Weights of a small transformer language model.
Architecture: LayerNorm before each block, rotary positions, no biases in attention or MLP, untied embeddings, normalized queries and keys.
MLP neurons of a small language model. Each row is named by its layer, matrix (gate and up: input weights) and neuron, and shows model dimensions 165-292. Each number is 500 + 25 x the weight over its row's rms, rounded and kept within 0 to 999. Numbers have three digits each. A neuron's up and down rows have the sign that makes its largest values positive.
A block is one neuron, or neurons of one layer that tend to fire together. Before each block is what it responds to, as a language model described it from the Wikipedia text at the highest values.

The first closing = right after a section title in wiki markup headings, such as == Career =, == History =, === Side 1 =; occasionally ( or | in tables and captions.
L6.gate395:503500443473489494520521513460524484458537503534475488459477473491510482487508515487484470486539490494546484526500537560446516517492545515480509478513538503553508490506482509495513495473491461508507520475488502484495536517539524524500514516540471537477487516493461497495503478513475480465548550509495506541546483535478496504532484509493443509514509546521550468493512489474581523525514
L6.up395:534520526489470473505501476530501499482518567542508496516558484489483480531528503493504485480512485459518467470587484487516462532495511506501476490437480503496476509489503537509464468522519476502513498490477528486525495535520471527552546507509484537494509501502550490487523439498510544498524494481531496505491495499472520513475486503513507534504507531503535530537477441529509482504469

Final tokens of nouns naming people or living beings, often titles before a name or plural groups, such as King, people, nuns, caliph.
L5.gate22:495502474536486510506485550519493482487484491480495452455517489535487507497474464499541498515517463523534474498495452484478447519481492503480544458491531484450501506516481493477521537512509531534478506464533534488454501513516530478508483501466517468521480535501519540450501512532524489480499512457474506501512523521457521470473509487541516488476519526520489511517506512535488486473505
L5.up22:513490509501513517464502495520498511500466510527513500515525491539520531531478505509566517543529518506500488495524439482457506463483526527505537483504491471488544507507550470466517477511487455490542537490502481494470484494515499496528488487488533537510490506532499461514524496469466502505496474476509485478484482453491521511491492480478506471459497484500467492492518518532448508519481
L5.gate50:456507542485454502499529495535487490481513490509540502495462489525519499474474512447514419527511504496529492543501486469511523547539476473504491474486518472494540504515475488515496456522533549518505507553504516550510502478495461507543526481495555510466483468509511499502527489492494512500510512516527516492477533514486526473497481492461453512539518541498510474462483466490484506494526
L5.up50:505484507505482502502524507489503489457494539476515467462496506472512482452477477547503497479509489506492527496480520487490476528476490510484502489506470522481475411493526501451463513523472516541476515511533522514477504514486526456481502520482498496470481509397442486526463540516522459541495499434531486529484492500516503516492513488532555476549479481511497532517485481471526523442523
L5.gate96:492491510501512514478542484503522491522557470480546486479475515440445532508521492466467528482497483450535527503506447480489460491508496512478500523500463492468502532509505504491506500495484466531510512484523475498516488522504484503460505531508490455512509525469468487516479498513519492492484485449484540496514487516508529518511483496516489502487524467495496495492532517545399506509493
L5.up96:516501502512515485509492525464453491498475542527497474484510542520506495513494483479457526495522490526482435506528483478518542521509453516494521522459528477480474495533520511535487519533469502538500494506522517500427485489499494510549528487494518449558497517523509467507512492524496492527496490475504504495482485488479483498538506458497478471481482496530497489489532461515476518488494
L5.gate189:478528487498468492543511522510492523502481545492499490467464494555472521510451505492479494524470479547514476543508515517526479557500487476472511446486482496485468475507551484488483503501499525532505480519473425522498514549480489532540471492504503515486491458508443478484519521476526487534515490498487498476464498512462571548476485529459505481505451486560515495520488514500514520458464
L5.up189:513493519534455481534501530570514480492476506508514454467444487486502516472524492471469469490540496508464552528514505470494496516493448508483464516524498483467490494503517514554465508483469493537433474579506508487461492475494518518494526439468470472504567492502514504510503484472507480542532528514491504468499478443493527502514482451496524489495488492522522514480493511478505508505498
L5.gate366:502487538525476509489501491492490526499508530516533493501472503502465448496514482497464513524501528473498484569572506487487530497497451486487475483484510535471447515474530525531493483501501488476490524512510503470447514479486485507506489460502567490506519555500528516496452531501479480584507490448453503479538514523472530462504522458518507487521504459499487563479511464478495502487510
L5.up366:482513504529528464516506486507506510489484522528465533493468501492480463523505523504480497477516531504513504492522514517450501511472500538491471439489475465500479484504536502525522488500537467463491489518514534533471509489511477540510466484490531495498463556514486479473533504489490496553458483508492508493499473460520545515474536490494502453512475491508468527477432425493483524498476
L5.gate384:467463508465511456519530514509451511519505467499472465492515498481515458460516465507534540469529554485539540510521463456511485537526517505504485451512457517463504510482498493451502503536496484502515536489545494522500533527510470548487521484470497477535442464494537475473495435524510502515472493470511507484508476494451461532497510495521523495453502487509509492458483505504467504497515
L5.up384:474501507505487548449491489493509508471501465465501514461494499454490476511490488502519431495473540508515456466516436472502487478502469495502485524508499485497543512496524486505549488471555504500528477493468524505527499512508544515527474485440509524460510516465530507510492474490489526509507518526503507568464479501547544448454507529513497517486520493500469497495504447460491472475494
L5.gate660:478484489505479543527508506555514513494483510484520497478455508493477481500492472486499486487497501544524509517514501508514460516487467511510533486507517521457463493490561528498477535544528511477497506517487523497460480503483492555557523473461535468545509494503548451493485512490506509487470512477504512500488461498442501529520479484573504482490517518503494524495497501502501517426543
L5.up660:501492521502498501464562511512505483463479506555506496483501473523450552513529494535539479497517495518498505543491511477506471476496475530463510472511540508514516510497531490482498488495510492516467477509519511469492507476499528492505479482523494543534473503536486498509526507505468514515501500500512477476462481471535503528479517515476499540531492509460503461524490477461472541485494
L5.gate1074:486483469458520479504484478478492478460477507515508517450489496490513492483528501483485498511494472560505502512489520504502500561501476480468514518485488487502469510488461509460472504479540493484465520535495481466457526500482489518546500493495562504503489510475490505524515498470505452519534508533520477457489485492472496521499486543552492465518531528511513535474483487480489534438507
L5.up1074:491513471507482498466493494490468443495496517447482508511461489478508520525564492463525525494544494516509499531512488499476489533530496475489521510514503468492448538487500490531493505528495546471487508504546462527482520494520484508503475512456502479508490472498548444483492502494477486477490477461509522501504518538471534505481507479515515529484520511466482508523521517480533511539451

Dashes between years and words that come right before a date, such as the dash in (1924–2001), 2013–present, and "on"/"On" before "23 May 2005".
L5.gate17:470485469485530474510559465460494491567504479463481495484508467477459500501525469502493502493479494505492502507463438490499491515468497469470496489503526510459458508544540485509466514527480517482461453484532489540459498499540458529466520524472516456484489488482530536497475469498518507507482475514533509526492476512476492484513447490491491539541536529516480499495494498493456498487493
L5.up17:516497510482474495472463507510483553514494543492533506498544495518488499498495502494473501519499511492485446499491534527518492521497482526534486521548501527508515495492487515493437465506472498441512463508503518472514507480474517494458488527510498489524532482467528500494524534540472510492484516534503460501494461484499513530490537497442480515486486521520419523487533484500498445483512
L5.gate490:490466477542517462525505538532514510467523440508497519497477472490485505488457518524509492503512495497501561481490508505483495492466541482483511536439531496479503529493526509529538516545481492493485513499450505455462466497480452550470490507500527528498527479478493505487497397503492513553490490539475512480515511547530514485568472510475494501555466495513503523508487518501475522473467
L5.up490:527465479483507527546466488484480484504494500498489469478516483495486525509470462496480484474532467517490532489481494521468476507441521479492490503454503506526515499450561525527513502539469485466494485474458478438452472528498529473501467485489507427502551442498468501524493422505459494528493485453502485472495507505493477484494443499501483498512478493479480430518466514510469522443538
L5.gate503:519544485494497493504496493542537490563474526521504471481510522519522513494503496478503564520490513526471484531513477483477481503468474490510505495497502497529503527536489479518493487469527477498493515501508488476543505502530504515515526499507522454582454489567514513479451492507473514517502475531524493492561466447477491502535462495531535523531480499512505499520485522506528489469460
L5.up503:478493501509493479479498502508518467515455514459488488512526497483488513507501497503512536497530436498501498507475523532512517522465461545511488502490500543518479505518471462502488521517467521510488497460489533496488489511465517524552473466484514454548461476535514502473458500507453512488519483495487483444535470489524526502475461516513509541523491493511464549494531496471491487472480
L5.gate676:491432478536506481472514541503487500499488516482503472549506496501447482503479518491496456513480495497490525436481503560499489551477494513488498510538476501486500483445495515537489543476503431522570489501510454504519482489506520514515500494487533485498472492512486487539459496488503545518507489455542504496516478487516488512496519536494513498500476505475511480490522469512472505475531
L5.up676:474464486536498476482459531506517471464498505491486503515506528480490473494494500518482498544476477513514472454525516497486459487491478514488472483471475501485482452507540474524504516514473492501539470503498496496521497491488505506518487474498484495480547460531508500498494486484495520550533485448514512478449548472485503519492501477476519498481485514483503467520469476520491513484504
L5.gate987:490477504507543501509487464503541509510504510507521542538532526536468521482528502512537467505496469490479487485456489491483541532482446521526461510464487510525466487471500495499460503510510443506519525518507495509503463476503504514529487500500523487512487483501493512500504487488515505502513493457445509490529520470497497465534479479461524509464478478484474489500513499479507465489515
L5.up987:473503484522549485484466435518487488509501502498517508527489464508515555496494554461486501504489487538476544504521504490464519475541484498482439520500482535518516462466505494441534524518488538490537509509476499506504461474493487483523466480526495524498496500565515523513489477435489495525532483507488522487502529486503544520501471479476486509524492449487519516493463475475473533488514
L5.gate1055:484510492491483488524568521503521491473480527537497458458479514558549520509471498531498484494483495482472491506489471485527564520501488533502513491508496500512502460525472468515494503516494512510497483536475508478509501543534504501473479514510480470496463455466492478525463511511510522504509509480499514537504474464535529493531495491523502534513498464476516518488499497558516531486474
L5.up1055:475497502503499512485476531464552472463520471473493476500492520505497502481497471483498478486491535492476479480507538480477509528497474478451507512549548524488505483466525469517471507486516543538439547524510512501505507503496515501493493507530512536506488485469490485504469447506503502508573480465521527461501509505543495488511481482524523553517541467516528517505498538501519498504474
L5.gate1126:521470437509547490534499490502521504516505508472446553465496510515460501448522550518484532511474482555458490505457516511484430558499515481510518493508473499484480512493452461495482514528502503544500544511554470506496489486530514479501501481537492505507527496481477463501491521505484464501504513484502517494484481511463512517487491522529501494499488463513446507456504498480479489512468
L5.up1126:526498467488513557516512457493525471513550479456480498429473500481444500495471512454484495431514499492525529483552569487489493486475493543494499484519530526487510483520532509473469515506496489443446503475524479494486473519512473469489504472542541448503504471465496478486466506494516472538543487550493474503526469545512516478489508476453513510537535484492494490534534503510505508467523
L5.gate1174:488483487465473502471515556522539500514503488528530504517545489471479478531505451512434530501507442510508530502507510516421495557480490488485475499531497515503450478496545458496484504538492483498524490527450461467526528452506529509453479519494503534530522473512526484519449504447467448514476496471546443457483542467532502472499493475539538510469477488515508521535516473548508480499517
L5.up1174:489496451498514493463473516499550505481473474457538481532548475485512497476500478512480503509505490543505494507508516527449512509467500503490446532522524452519493451488522514474493463486548441494523483512493499450558481490518521495527482518528476531513498529522540470509426476509464500488481542504516481494511495511472521538495483495496515530444492499504526509492463520522513506471517

Closing = marks ending wiki section headings like == Reception == or == See also ==, and | cell separators in table header rows (W | L).
L3.gate70:528480450470451531466517477508500452458513483516521499469499525535535464502544520517494503489458510473473532504535566515497449494475443478522547522513491467503486529517515454470482466510474466551492492494452458519508527503495502517511540443551516523494491500487495485469508448507529499464505542518538527499499493463479517476504493506517499496519483513481515508534534479481492478486508
L3.up70:473532472475497502560492449494472474459528478498464528498540478492504464536468507501508467485444515518538435469497523471452539501490485477454522495499490511500511501505501499440466489488493476488511480539496529485532498488485529520521464478455511520504506482469509501466528482536496487479467518530500527512488537456513471479500522515503503489480506502513507450507464491556471498513508
L3.gate279:539518507516470497517458494527556484499487504498476501512516507487498491503508487500477521501530502514498448510513527481489534540513517493459503469513466529504530475480519506482535584477494515549485538496552508476507518486464462502487495508476521516502469556480496506513519507482512485486510503499486481506523533520527531477518504512516514558496510459482527479511522538477513481519507
L3.up279:511513504534470512491453505536492475528491511497482490471484490484498483528459480504472527516465504545514529505490486505463543532491494541520499461478498507500492480513484531443546526484541501479497535539512515521545517554475497465469472512488508520468508546502522513455505481500514496503518530471525525460512515564529509471522532519549526481501503449511498457502501520498482485500506
L3.gate653:501486463464452490450523487476509475527502487485478513502474473530506475509520512479477518496493438510489502478497523524496489534533525516520501487493496481512450472486521518552507463518540432509459527521466536550497505547518530472466556493544508513556491496509509508505513521553508511480543518497513520492525472527492497489499528460547486491515504508536481435463506496548522516513508
L3.up653:543526492478508455506469486526535480493457544513486530515536534502494475483498511519487474472447486479466499504478462557472548509533513466512452472478508527507468537528499480510490495482544534457468482488494501457525503478541538525534504535533507471477509530508491495482499509492516489501474449521519454462540511524476514448488505529475516515474470480516512487472510465514494522538512
L3.gate695:535497516498547554529469486523500531470494510520491491562515468561460503513510549495472491515535466460546527535522501502538493498502502489509534501508487506553467540485491477478523491499488500494482473504510484476495469504492433466503533463545485491474507525417475511471515520484510512520522516523572498465507494533476499504515538511492487500508521492441500467484500455450518512522494
L3.up695:516462484509496464508473501545520495482559515536495514512487549554462473502482476493481494538492512509468498535503481516478521517527564500494516520467534510498476522489529468521498516537519498483493532526527500487469503509526467477514551468546505513523465481484514489495498501510534525536464481506512485515512511531452514476504547572476435506485482481472558481489456515478498479530504
L3.gate891:532493513496516493510477434519493524498511500486532521542497505547486470461502536509514482487506528518492503500506518468538517513531462492534518490504474551523477508504483492523494453506498517481542531513490535483532499481494491466531481468519524482448473453504523547523499471490457538500473514526535499488526498486506488496499517480515492539524469504529512508515486508452495447556438
L3.up891:472504436534494508491509508494453465498563501545501512522453490497514494561508484472456528490489498462540512519534513467512502539525463475485461521506557494519462532567472427497519476546468526499497462512510470429508479517525530479475523523464438511499524474514521516556536509498501471510487474500476496511527471496483542484514474528530476484531499512522502515474489525495483518532468
L3.gate1016:553524447464539515480472558499513526487526447530517486459508496521503503496479468492514539515503504549509505458484499513487521480523466462458483506493537478515485504509528510511553538524490476495493503478493515482554508540500499464510544455496479555495497520489459520531454526522534527552532567460488514472521511530487457520470524537555493531496532514484496506519530535474524515499470
L3.up1016:514491506474476527510452516543528495484528494505533493495483510512474496513511479537506510538514501503491499495473471543539485498505496485511537489521477499482519505498487538507542492492521479541498518476500445515522519479500537499450514508525493486528538465494492486501502526522506514507475499508488480500527486512478492493461510504506531532527548467493518515537500530495478508475488
L3.gate1092:489482512526504525502506479478511502518476500456481482457508494538467495519525536508484517519471545483532479540509536497520507515522482494503501524497491477505534466486507542498561517509524529473432543471515479550487457486469510488531495525520504544487492487493535500469508466510482511482507480538474529463524483515483540520573507464499499512440513480494482472585483479468526511504479
L3.up1092:491492446511470527493489492493518487505493472525495482560457504488465519484520486523546514519486514471461483484507497488495519521507516529493523493483496487486486466543467522520500475508522465474482512459519526465535466540524531477533497503545536545518493493509526471490484560526508487512477475518462516477492485536482506473477501474478475502506512487523495472544500489498514469493443
L3.gate1119:487543509486485468513503520512480533487520435530515528505457506501497510511513517455510522523536500477498495513473511476500532518519471496483560518508540495545473481484499520525523522495521491513421501551477481497523507467492536505475477524467520543515527500499478531497552517499514496473490491508476503499504475581461528478516463520524487501491512477508515495506508525441513502513479
L3.up1119:531538479508512503500490510528495549509460520475509472469507445516494470490487491472478537489517505464500480449526483507541510508483492562499488531486530497525462498479472497479455499463519505509492536431539516471546496547527523515534509515497460500500489522483492474499499467487594540536490496503496520501535499486500508490525519510516502482500499501485488509481481515480526495523516

Final pieces of occupation or role nouns in biographical openings, e.g. commentator, songwriter, cricketer, philanthropist, and occasionally closing wiki-heading "=" marks.
L6.gate821:465483495521482524486529519532476473495498532537516474521494442527537532435480494438538511502500493519507514494470534442489506526519488489543486516506498499468497483512549511492507503487507552502477501491448534482467463471489496503508521504466507419497502512513524476517467468543489503517459525496542541450530497467533542523501510506521504524498510495484518524490484531520473494435491
L6.up821:507514533503491504476494467517565545496488493480482470499472465521517511496456480503471531501471515471496529534517487509512473491521469554463536499516527511520522466520526517496481484452510480535501508504481509469492475419531555518491512482484515468511514483507482473506548467504489493518491418557514489458527509509540527522521470524513499504504523500505524504492516489501481490482439

Closing parenthesis ending the birth–death dates in a Wikipedia biography's first sentence, e.g. "(born 8 June 1967)", "(1926 – 2008)", just before "was"/"is"; weaker on the date dash and some word endings.
L3.gate322:472500455484503538513479514551489482493505492519482514527492495495503519483493476515477542480474501486502503468502471537473490513536475491516520499477495466488510501481536520505469474461473520516476518527499506530482498515524475517476520524491514496488472496515480546480484549509511498511506500487478522492519434485535513469519445538507465496486504511465499528500471501486513472485496
L3.up322:553568478498479521478493503532484472477491502495482491465516470500503539517479510508546510544503460491472471552507504530485479520501539502542474487559476491537511483452484461481495532499512489505491547533479448523470490496534484470505495509504530494525471496519489496522500559538489476471506449510499473509490466486526517503539461540540475499481496512458498522521483501449536496455496
L3.gate432:480495465495549536521528480510541550507509489492536544504494456476529541530514527474547539500487491487497502512497494513529489486483524484497531511529499472486512493453509515501468505476529480489492496512494501510543508535489495526508508535494509496550438489527543524506491494500522494480509494479516516486487502495504442540491483520450499527483504469534502476534480503487508528577461
L3.up432:524475508495521519530526484509534501523529483470529478540514480524511470506505500506500492514535481478487527521567507508468494520478536486542465469505461497495465482479462502524519524523488487517502482476499513516489548530512497499519480459517491488537447516532492467500525531515488482473524492452519507503546496481492503531467461551519475501493473519498500521505464522516494485542479
L3.gate448:537521459520500509485472494480512488508457510473523495517525508510491481540484528553544510468456520501507455501469508486509444533531491489499506485525510500532544471512454492528503497529511475467489400473502516529469528520485504454544553464531493502514506492532523487525495465490498477488481479483517534521522544488468518464520466516512514506494503488476474474468509508496517506493475
L3.up448:501527509465490503501502481508478519508413480484523471490512527494515486517511472494531530545520489473504489489480467499538468508509443490515521495508452515527534484511504523516537490521526492528471485507473455515487464483460505540502488484504513519538465478529453507529497511471474572516519515490492536417509512524521492541501512532496540466515473487499491517542496501495454537447484
L3.gate684:486494501510530494508512494485516494515475481504491475483534507520510518507455452508508452479496502491516496511516512539478509535506450517504554504525482477526469477456502488534476522500496502489547539466475500495520477544520509500530480495526489515509493529539550514495468522497530473533486512505527494500498490471501487502498510505532508474438491480495530544494484503485528492519494
L3.up684:491490480519444526474526585517535511511516486490510517540508455480515486477478522505478497504494478522499528502536513477464529542527495485467485485484508524534508462523511509519471517507496494500435505463477482480508484485508509493508482534522476451553513493534537525538521470478466469520500470486534478515450476532537494489500510516565533486435491494510492509492488512473506505505520
L3.gate852:548536494509524434490544504484529518510559462479486483494533503494531498566499500512505487510485509495526464489523484491514478549518493511490471512506484448457502499481530515484493425517492498536484495499480508523483507492495511545509491513543550548492473472469495497534501464494475489504475497489545502480523538469491503533483496487478480480497495499524508494499494511504475522518466
L3.up852:505500454516543449519513481545499574517514480507482536494506490514462477457470513525491497478523495496467468455504503500437501500509490481463548517478502482516510518464508480490531503507463506464490497483463520497507448493537481506493513481524514480508439505493501485529492482517457545540493505437455497480533483494525506504496472490503479502504521483507521528487479509499511560546510
L3.gate982:552504503533495532486514537509510462518506501497484514499447492482510512531486472522537484484508490506516491507528551532443490487520507533479528495538496485470501525488502488503512454510527534567484528508510513530533456514527479502497491496575486501506456486518507499466525513501505480471498504506467534533525479515492529524536502483519481511504520493501497483464494529459491489532534
L3.up982:460507465506522470514473505514466486551499532524527484523486466483499473496539448463473489479500518501506499511493475508510524481467499525461501517524514497457528486534519495484530510481452497534491466527492498489466493485490500535501524492489498514505493515519484470499506545476461550476486475515506491494535469436508520506489498491481553530497529517517483541533494466454445520521494
L3.gate1069:497470475466473468544509492479476562504510514506556466520504498531467459495508550488481470517471502468508516472517463520473522517473533491493475498460492502494480504492519527465531512474496485513494486518543505456545465485498542480497448505499532471557460490492497533539471505519523510503495492511477495504525502491508485499471553507523452497465496494501510518556525523485515499471478
L3.up1069:506516515498541502470517467440495475528518456514496501483464483474468485479468528483477528520500512500479459485518514498517469484503487527528477484516543538468476512497541512520462498470495518510490527467489535492506517511491502506465503499481489497495494528477478484522519502457479535554487493462450501539502518461506472485489493518513499478501496513547514529470502492467467478485456
L3.gate1077:501470502535519526512519498485470535533463497535469466542541468520501530478485478520529572497497506485515493488510502519483479539525477468492495476503484516481507485537500506441512473487442492463500518480527521514484474507529509533489431488524522475512486510537557516507517547478479466522456515483562487500469515462521501518581520522501521522487497533517474510566487517499488490484535
L3.up1077:534500463582524526524503524502494510523496515527497503528514465496526506494505478508549485495512504493476508495511519526507496521483475496517493545499440444518501453504506529484529510495507495495481517473501489528467493509524528518453490466465498469474488470535451504475493551495493493490516466483495461487522499528525565499508475484494502493471453512497516463516473478476481518503495

Closing parentheses ending a bracketed aside, mostly life dates in biography openings like (1913 – 1997), plus decimal points in table numbers like 41.67%.
L6.gate240:557474494510462530539484547491484491473487514474509492475494523482530494488527521560539499510517495499520491534510481477459501463490485523495517498479475522505539513480517523465512482460473510522476543507481503493494530519498474493508457493516489465538488516483449502510471487515529479520439514508543506459554496481517482492516471458500505524536493473460491472564472538468496434505468
L6.up240:486502525514497526527513529510499538473485512505506496506510514519518494507507464499511512553497483529476502456501496554535482485440524504435477500474483480529457514559491558492513505491517513486482485477537471511523534488525497485507543498490533490485483488494487487522534565496484545537464505495536498486535525533502513468500525482506481501546473552507467528503500499518518459509479

The first = of the closing marker after a wiki section-heading title, as in == History =, == Early life =, ===Home media=.
L5.gate207:527483512502519480531497527441550460455528514499483505471474511543522510510501479528525520509529513511544464507551468528537477508494533525527500484513526480497511456510475491533461491494446513545485484482481484520486508520479496472505515484544479461497492513456552517511499537499480469523547447527511508468488462502499447532515522460509440499515454485493518480514502483468469526515471
L5.up207:508498524464463497477429481510499488439479517508519535498506499491489507518488526509438510511529513492471516511499498492463507544458492501485531493499473482507502465516480473488494461535462513550507498495493514492493496515483544491466510501518504503494457508480484474523472526518526503501470491516502444524541501468498460523480516488442503543476472530491507474505523477487523482530506
L5.gate448:484481506510475440432508488509466494478489479484456544479509453493459507499485537497443500472475500492509479526470528485505478500505494502452471475492537502496485527497460503514498544533482488493470449481511489525491475513498455530517488485491501505491513462490492479500468510492468545518486480522481468523523497492521561507536487502530517526522435469484513479497490472489501510448510
L5.up448:479506557490517551507506453534476450432511469534536489501502517540491517487461493534530461489506498505502483522471552475512485478521469480502517474521549527514467519549475490525486494536518507481424441499515512466534487467499529512528506473525549496554528496470482497491525521422490504513512497523479496503480515526487503473528478443469516514524486499509503485503504496507536441538525
L5.gate470:543517516484503493533461539491525504500507424496491567490510473493490517522492481523456526519496552500517504439502501491506485543453483526493504447501526518523465526529505490513511508555516441507487497462527471470508490524550537525502525519482498485477523509477517509518493514439492515471503504505546463496539497460559503459490497482511510518519476498487511468477517505483492476509509
L5.up470:501531475488477549522438555484496519482503459481511547516502507524506512496520502489487519503547493512484503493506510549518483496486512451501529516472492489546457480502512473497533526541477492531495502477480502528479492474547560528526491494492518506479558536525500507512520460430494488471481475481534518517519474469543509491523455468493468482490482481510538460516498478476460481510486
L5.gate540:500513521470496515541538497492521533480479536473544504508468499536534492479483513496481503509537506510516474544470515503502515534570533461490477494515491523541486536529484508494523468503530475512494478545514488533519526504481521478499556495525455533475510498487522521522449443502466503571498531518444519505528529548483520543468530502490458505488531548479522481508461500515461488468515
L5.up540:504518467483542514501534511459475483514493466491499485552499480536499496490533446497488486508480509480486489484529517508549498485467507469501527511481545534508543519509515485473484515538501525513523539483511485532447516489531536522489519505504480494511527490521497511480509485502539519553490512523471508516517476520492486533505499477487496489482477448549488505504476502514472482512519
L5.gate567:519517494512520505519500493510499493471500526527493512511488530520489482477554468504515532509525478487489466470525557526466502484544467487500463452511499504518483534539525457518465485494538480521470537526487476496491482485466532516513490506467500503491494497498522519532577506498505467505492499565494486489521486569489530452472485522491472557562469489475510490502521484514470445479498
L5.up567:486515476457533498510487489492535457522470525482516463490489517517537499480481481536478485478486531497489491481525495502526498520512476519466489487508486481479494515485483566517538495500460493528543494510491532545462512491463510476484493506473529489509502487555472532520536516464474486513487474509468498527516475504487506520531481484463496518490526537494531450504466515463481493557491
L5.gate607:505525550494513534467519504482489529468536528491506469459502483502494489476477497522500490503487510542498424480496554476465527499483473536504486527471537515523498515516478503443517464492498448535501500513463474473442511499453494502496547492498473511538465455508523487540507440518516498454481527494517487480540460532492480506525518498499469509513510532470488477511499521478501529470507
L5.up607:492501499466500504504491513520487504499470479505515486510501453552491493542525503501523523465495511449513482511517527485502558487526503522494544570490487492497470471531526512435471498497496491486508482518517481433461505510507466514510546479499480502508534482493517484447549501543526540556450476505482466518520527511550479464516481504485483502508520491502468513483486537513496491486446
L5.gate728:481491519478518481489524512482527495479436533446499509472542490514529546513546470488480459461498552498505495533484545498468486487510534503496486518546496526504531462521471451460476526501516483499482490481496498508511499489495479488526493487464452530505473463477536489543498546508483512526530525482453494522515470512494478494531471486476480524545505514459517521523517463463468482526439
L5.up728:519487467492495510449508480485523493502532516503478481547514499488487475508513540528471483466510522505498502491481492416527529433509501521521569499482463549467528504482510465514519528500556499496498501469488513564484476499522461513447518513510530471557462547468495515473518429550529494498509473475489518487526480498535524468477491488485535503492530502471495513511508491480503533489499
L5.gate1078:517470474515532535523470501489492480532533461473489528490540467539507536502504484504474511475486523491505504502493514494524504539484470468539563522455459520518497523518529482466520503523524518503530454472518500472483549499499525494513479513512506502516520534484500510514508478522498478477514470537518452525527499538512546503479521496456538525475490515487520488491486455495509530483502
L5.up1078:495488545482522529504535484485520497482432471511568531518557543477555513490505528564497488476506490510477499462543465521517505515497484491534519550444503495497485496558449496516471538483503513508498505472529514500485506497534532455517530451535503494479518547502487521531494501537479533488518468525455501520474524489495503427491520468498505508516499488472535491492507527485544509509542

Fires on the last subword piece that finishes a word split into several tokens, like Pleistoc-ene, elder-ly, locomot-ive, philosoph-er, mostly in prose.
L3.gate38:548497455432463512474539512482486540503521507509529470528488504521524487508515466484479458470538472512503503563532513465509483498503448490486490499507475510530487482484507508489504480491485476476464486492501465511508510521498479489480547501487501483545465514521513493476482474506465484540495488469435503468507478483491507547503476527542481472484487486477511500503558503524474444501511
L3.up38:473493519481496506498506485486512518472505517503523477516514476487510494493500462470509542469509488559534490480533489471502469449476508495530533487481450493446462478487500488497526532491514495522524483471529460466495530533511508495544482527510472519524513508557498512447492468530506521513531460511527476513514495503476487504528480520481525499502491520488465485500499466488523440506505
L3.gate357:502528494492499507495529508552485510470502514472548527499532468506519479488514476497540530512487494495492496518471455498454543491503472489514469501520494520452522471498488506470461505471475506479498526519498487489514508533460542501486479482470495492499520460429494459524464484487453540491486521489522514481472483474526464473529516517500509496514483483522504491508485493500462540495521
L3.up357:462515472505486498492541540522501510516521530483485465469462509447473494521477434510514463484499463522556515508508549496524469501485509543539553484511538510530525495497489513511509520538522522480491458513496536479455512522482502529528516529503518499525450522543469506491489480455502471513536494470505515498488478519470522538477477515526509478479529470504515483484495515495545500448481
L3.gate699:494504510528484541507528499493485520461501506516495491514522495511513483544532479498521487517484527472562513510507517531514502507488488512538527513517477528472528489479507478519520495535480489530517455527483477465455519533516525449521514500553484521518493502453499484544497469499513501495547500537505522488507513475482491498493541498480538530486489473507466508476518523499455498469484
L3.up699:507500455498489511534496494437525478501489482476523512550474515463491512503525440473532493547507506538527488513482492483451527465469448484517477495521514456518535512524524511487505506547485522493495476499495485533466507476514471477535480458471495493523482480494494462500548527510481479489466502502501504468468482522493523524516469499514459500462485517502447470482494484515527526406512
L3.gate753:440520486498514556495469505490491505466526484526494473497454485515486481546535476513480475500510521462516522506511488482494475535484483501484481502479476511503495445460546480501495511471562487485485532475479515534456499481479484494498466494473480461489500522502495507471469504497460481506535527509496532513490488545494488504463515513568507465493508562470482516535502463504509491479480
L3.up753:541520467468457533522515516505501453529501468516470486522497509525504546528499498500537486483498516488523440514521534481530505475484483468476480487529517512547529506504466537514498512421498495527528531526503488478441538495494537536521482527478512488478495512494524427540525508495505499459475493484470496514517508503500508527529470541489531500487500518496498503470495441499508477511510
L3.gate792:501482510526468533510514514528472508512484487508585496483476527538550466550422441464492529473478467431549509518491504513468484479507464463480510524471548527473499482455538512485551517506489529495518490529512533501497472507527488480568471526487515505492499536528500509499517496532512509524517505518485510511492495462481498491499486472512463506461440533514536489479487469501499502508528
L3.up792:472509494492492452522490500444477515482511553520549498477535520522520487495435469469478523492507513483503453500519496499470464518487535522503513560464518486498449494511489515501557508544532475462513496509534472492471482496450513500530524461496454516451511520558483470571481521528486529497559548525482486502470481523483474507492503516498482476533459543520446494479521458471513455522534
L3.gate907:465469495473496509486504483480503476493477501509522460483474479525462536455480501483472500494511511531488561488475501507519465514515480479526514503455548516506496464481534519502482564474470476505490483531557505473485512480447502504525517451487499503539542492525477535540505515540521489509510479534465471473522529514470465505490507542509485473497523475479494498470532459484478511477465
L3.up907:477486523491488461509491519511452466426525546532489488459469481519529480497467492566508477508505550506490535534492488474491471494466502490487498514509498520493531450491505472481537481475502490518505463510450493479469479506483539485506537438494473508505497505487468514549520542543464518500497481517488524476510488485485505494468510490466508471474536499486491530466541486505484522513476
L3.gate938:512472472495464480530545499490495540547494496520540547542498506500521543516455462465484498454495465478500491527523493470505464552518483494511515524522489489479506463486509464501503504480491495538523465501498473461501475488494533488509510559502491482506526492461469526505481507513477546524508477504525476495529508499491488507499478462525502488439479485496463525481477468482503483489504
L3.up938:505502505505465507495497497534474514487496518516515490547573514522534503513470505523521538485507490504530471493537474486536474455496503513525499539500556504474526481497494470494512501484512513528467443484546507502471492505493537470490501556485441506493516490520467481487522537533509548497477463502492445484449460505508493476518430508507487507481424483490482512508512481512478475494495
L3.gate1081:523491512542501522489528514482493477497511461515468510481484517535493491493491456466505513493481506538495482522520496475511499493503500502518516524477506470516476517490483508538532528462538516457502501478524557504513509496523502501461512470520521522476445475531502461445503517483505488527489497504496479517531476494502520505522505505523447522511479507467466462460528477546472492476511
L3.up1081:470492474481533516506506488468480547523497509495505520511462552529524499460513430498515518494526525496499518504486499494486511479478549504472491524530488452510483453513501537517475486457500473466488489534491500496489513473497496476541498458488484528547501502494515482544494470525491532456500480469539504493489455461527483533489510495514493518487500495496541512511504494510486502481514